Weights of a small GPT-style language model, trained from scratch on English Wikipedia: a variant of Muon for these matrices.
MLP neurons of a small language model. Each row is named by its layer, matrix (down: output weights) and neuron, and shows model dimensions 128-383. Each number is 500 + 40 x the weight over its row's rms, rounded and kept within 0 to 999. Numbers have three digits each. A neuron's up and down rows have the sign that makes its largest values positive.
After each neuron's rows, "fires before" lists the tokens most often just after its 100 highest values on Wikipedia text that the model never trained on. A number after a token or word is its count.

L9.down578:478487526484526491448501525540495503505485491499524517457476508543494523517443520572480515490500509519530483495552530411557517537479507467541554476434478529506456549486476550480464474550592484447510500450480505508481504461511470533404540554548511473475474531560519524479475495499491456492489516457470525500492529539565515507475534531434499493526485480478482456520524508454554560446531456531516522492572460458491481589524477592512467561512521548545459586430570537536508481551478591560462561446468488479490476559531534476512483510528476471494431523504519561529501433557519526492557429517495504467528550508429429464472531514496499459568496521522563437525416482461561474474467588574483560500555522493523527538526488517476467496465564409433565504545454445515498540532492507
fires before: "=" 52, "|" 7

L6.down1527:574527532525483511532486535478502514593512473441571495548465532537568514423485468495496574458516519529506486490496433494490493481525496547450553504455562441526539594485498517511497524588525563535532525537518565483465409491533572518460420460498491495570530506455489468524522562457477487571549515501470424550479490493550528479531520543444492498517499509495502489461490437538577520458507516491466415583471532557542532531561566446510526452526445477540489481606454441539499492452437478512457531525580462440530491449533512577514423446444525530471489522470503486461523483486500498531488483497437561507468526518456483383485461535535469500502518498502517506468543496539434499513460485529583558553574504561560514492462489509457447460501514478513523560552541523467437536464561512
fires before: "-" 84, " as" 10, "|" 5

L6.down130:522485556492402498409445536473506474537509508462500588568568482506483496449551493456518452538597452484467447529522470501514531533538480505425564525468559472479532520512507529493480582438555549447446494557457531496428496511545543489474511495468510526530578466475501520545540541545514475528565538563552516445498403539487553480441498486421539493450448510528533570506443394482492533505488575497482498491482510501433470471479510468424446492526491440469497484546517529525525455513512529547523429544528555535524570530459526516487533480507507510439494445526543519556501507490491533523465536492534546521515574549477435490545481518432505440460494451476453496538500515550463485472468526506537536535439398476499493492503506464474568497498496505466553567467503485444427493532465495
fires before: "-" 46, " be" 6, "der" 6

L9.down1265:519545518538521484485531486504449486584433443552552533439562471430489518465527543462499473539517463474510550512541485511443554519484543438412476472459477525513430474501518531548459491539452495484559541539499472448450520487552538435503462501448450512422460542476472517503567509519465573555431526511499509537510489446467497520530432463553507599511504522457482459490516481551523468516465556484550558506549547518526545512433536525598524438498508480436562498514511489520480500522461517446433493477471487500478570544478518462426483469487469514498503486542478466577545518494523525471482460460500503480589487478483499469537424522520490493436452447531583506524422446479441514531464500493421445510506469574498445467488474504470498465547498553494495536462465435490547433530423463
fires before: "." 35, " |" 20, ")" 10, " (" 10, "2" 6

L8.down814:540508485537446533485502463490533560489526528484518521431519509465470452507586510525489491510494528561479469539499487562492514559416496511572568424484467473473502545376469463457569533538483530405516466487522513519459542557600515419542573499532523544546449454520558480466505537525490462495512477471533536495517420475527490539479470479460480492487494435465428549537463477518521481490467547507475544456503500505432531448544508424553503561434549546455442524448557548620461530536520561477597479472460510550593506515513511527458515501528508487512465558488425480527534505436502494453487489464482525486500491560494419489435552495528509483508482479539554567454508512512514473440485396505511443526512502506468556548455462550442578507528507517526602455483568451533456504455510490
fires before: "-" 30, "|" 14, " 1" 7, " 0" 6

L8.down579:547478551503519420482449493462513419501482571476547510516513514497477540543489488501476466484541496484574518504532525536433576500557519434521472535590469511447478497443576508519483515568533514452439481503513490456483437456508506441538475422500529604485462543471551476545536501603486554505479488482493524482480472480464479525509505522455558513493532500507435457513503501423491474555568567550486562533548497500507515520478444490518515471501575477537567518567505555531518508501532548456470494441479524525503471525481538511517590523493515485488516494485509472496486532489428517449486510513531503525499463480460595538519458517543504466530467475434553465482408540551531477509468467487467492474434443514415501509523488506472491525546489559566501529488497488503518528525423488
fires before: "." 24, "2" 10, ")" 10, "0" 8, "1" 6, "{" 6

L6.down561:424458517520510516482446487490492511522490478521513418485514538452499523560443488510554427531502537468445482425525453436533499549513492526516482537455439435509514556597454473469468516514522563478549497482509481466484559499411476516502502526510469561477489527471524547450540470509504379559480508498589494443548449459523527530493495497438561479488508523615455514529404490501528468433479452486402517455456543519521566503509422502507471559543511465587544511474543506488532516511475479474507516503514546476457547527554487485504442508471463458518500495481444544549528531553426524512479474519503491505531544534449517515477469469475486466493440484484485468538510547467441454533420523465507516561511480552464543514475522467483479491502472480528503625449484548522454442470455535
fires before: "|" 47, "-" 28, " |" 5, "." 4

L10.down595:425430503518465491552500464512516521472565554537464567489489494514448469476505403518517531484426474508448506619605581480489475514582485566497533519495498468555531474575543515477491448521528575535456473481482489495532483441444437547514520496465511489466481487497478480471549475465422514523552497494507449521433488429442456420570486486511483559440502490540492553489505501498503546520522521477528586456515569532444522445493455501494512442500488524506498532501547483546516511508498489505492559498493507465488482543503456530449491592490520479469438556508541435505435464474399484525495548485560557449492539435599544545544489462490517489439504461458611556492465447507554398467465557546502395458454449530498487452527456562532508547525459474530484442517420475506470495512442506
fires before: "=" 100

L8.down979:472513510561515435486523487422447440503536484481442521539466512537488461549569486554475503527481541451551491520557496504538498545568475498426549497477518546452437495442572470532605545542481500527506538536457552500384574432548550488515440516543549514499526446488518531504470558470452514486453494483493501482539460491529502499444477495540554527495469471445480514488496497465520561458462552442541505493482538569404483509424421493577489479534551553498449450510492436487529466474514490504522480512530538536492505561477505558465572494502495500476487457514518488519460501462506514531427549563515480465512524552515494499488536451518591458455534543528499418486477503533554528519546539430533530516480470411491480452582502480509473498563446481494477514509502433515477528568500500
fires before: "-" 70, " Goals" 5

L6.down850:498485587457513479572551452570499572499551513467512493549499562516434450495439440500566576564460485533458519562577508457553519538512551489432547551556527525509514481473467490454491417567560457464543556491530464500462439503511529496462488511479484485586479420468575624488527471500474501507530553486496530470539479553504467517511522528502589543490476452506539530488481524510516453518493438478492525453520506463499522468540499459492543475558542546481508535494545553535520496538499555536409581479497530483508512524527497466438490549514520466487522499557498510430502428450511523513493530504523454453522440498429534527513529515498458469501470511452555489443535543548463455444438527497516503542548498465478555487543523507519529487481545456520428514459505429482425511424463480
fires before: "=" 41, " as" 23, ":" 6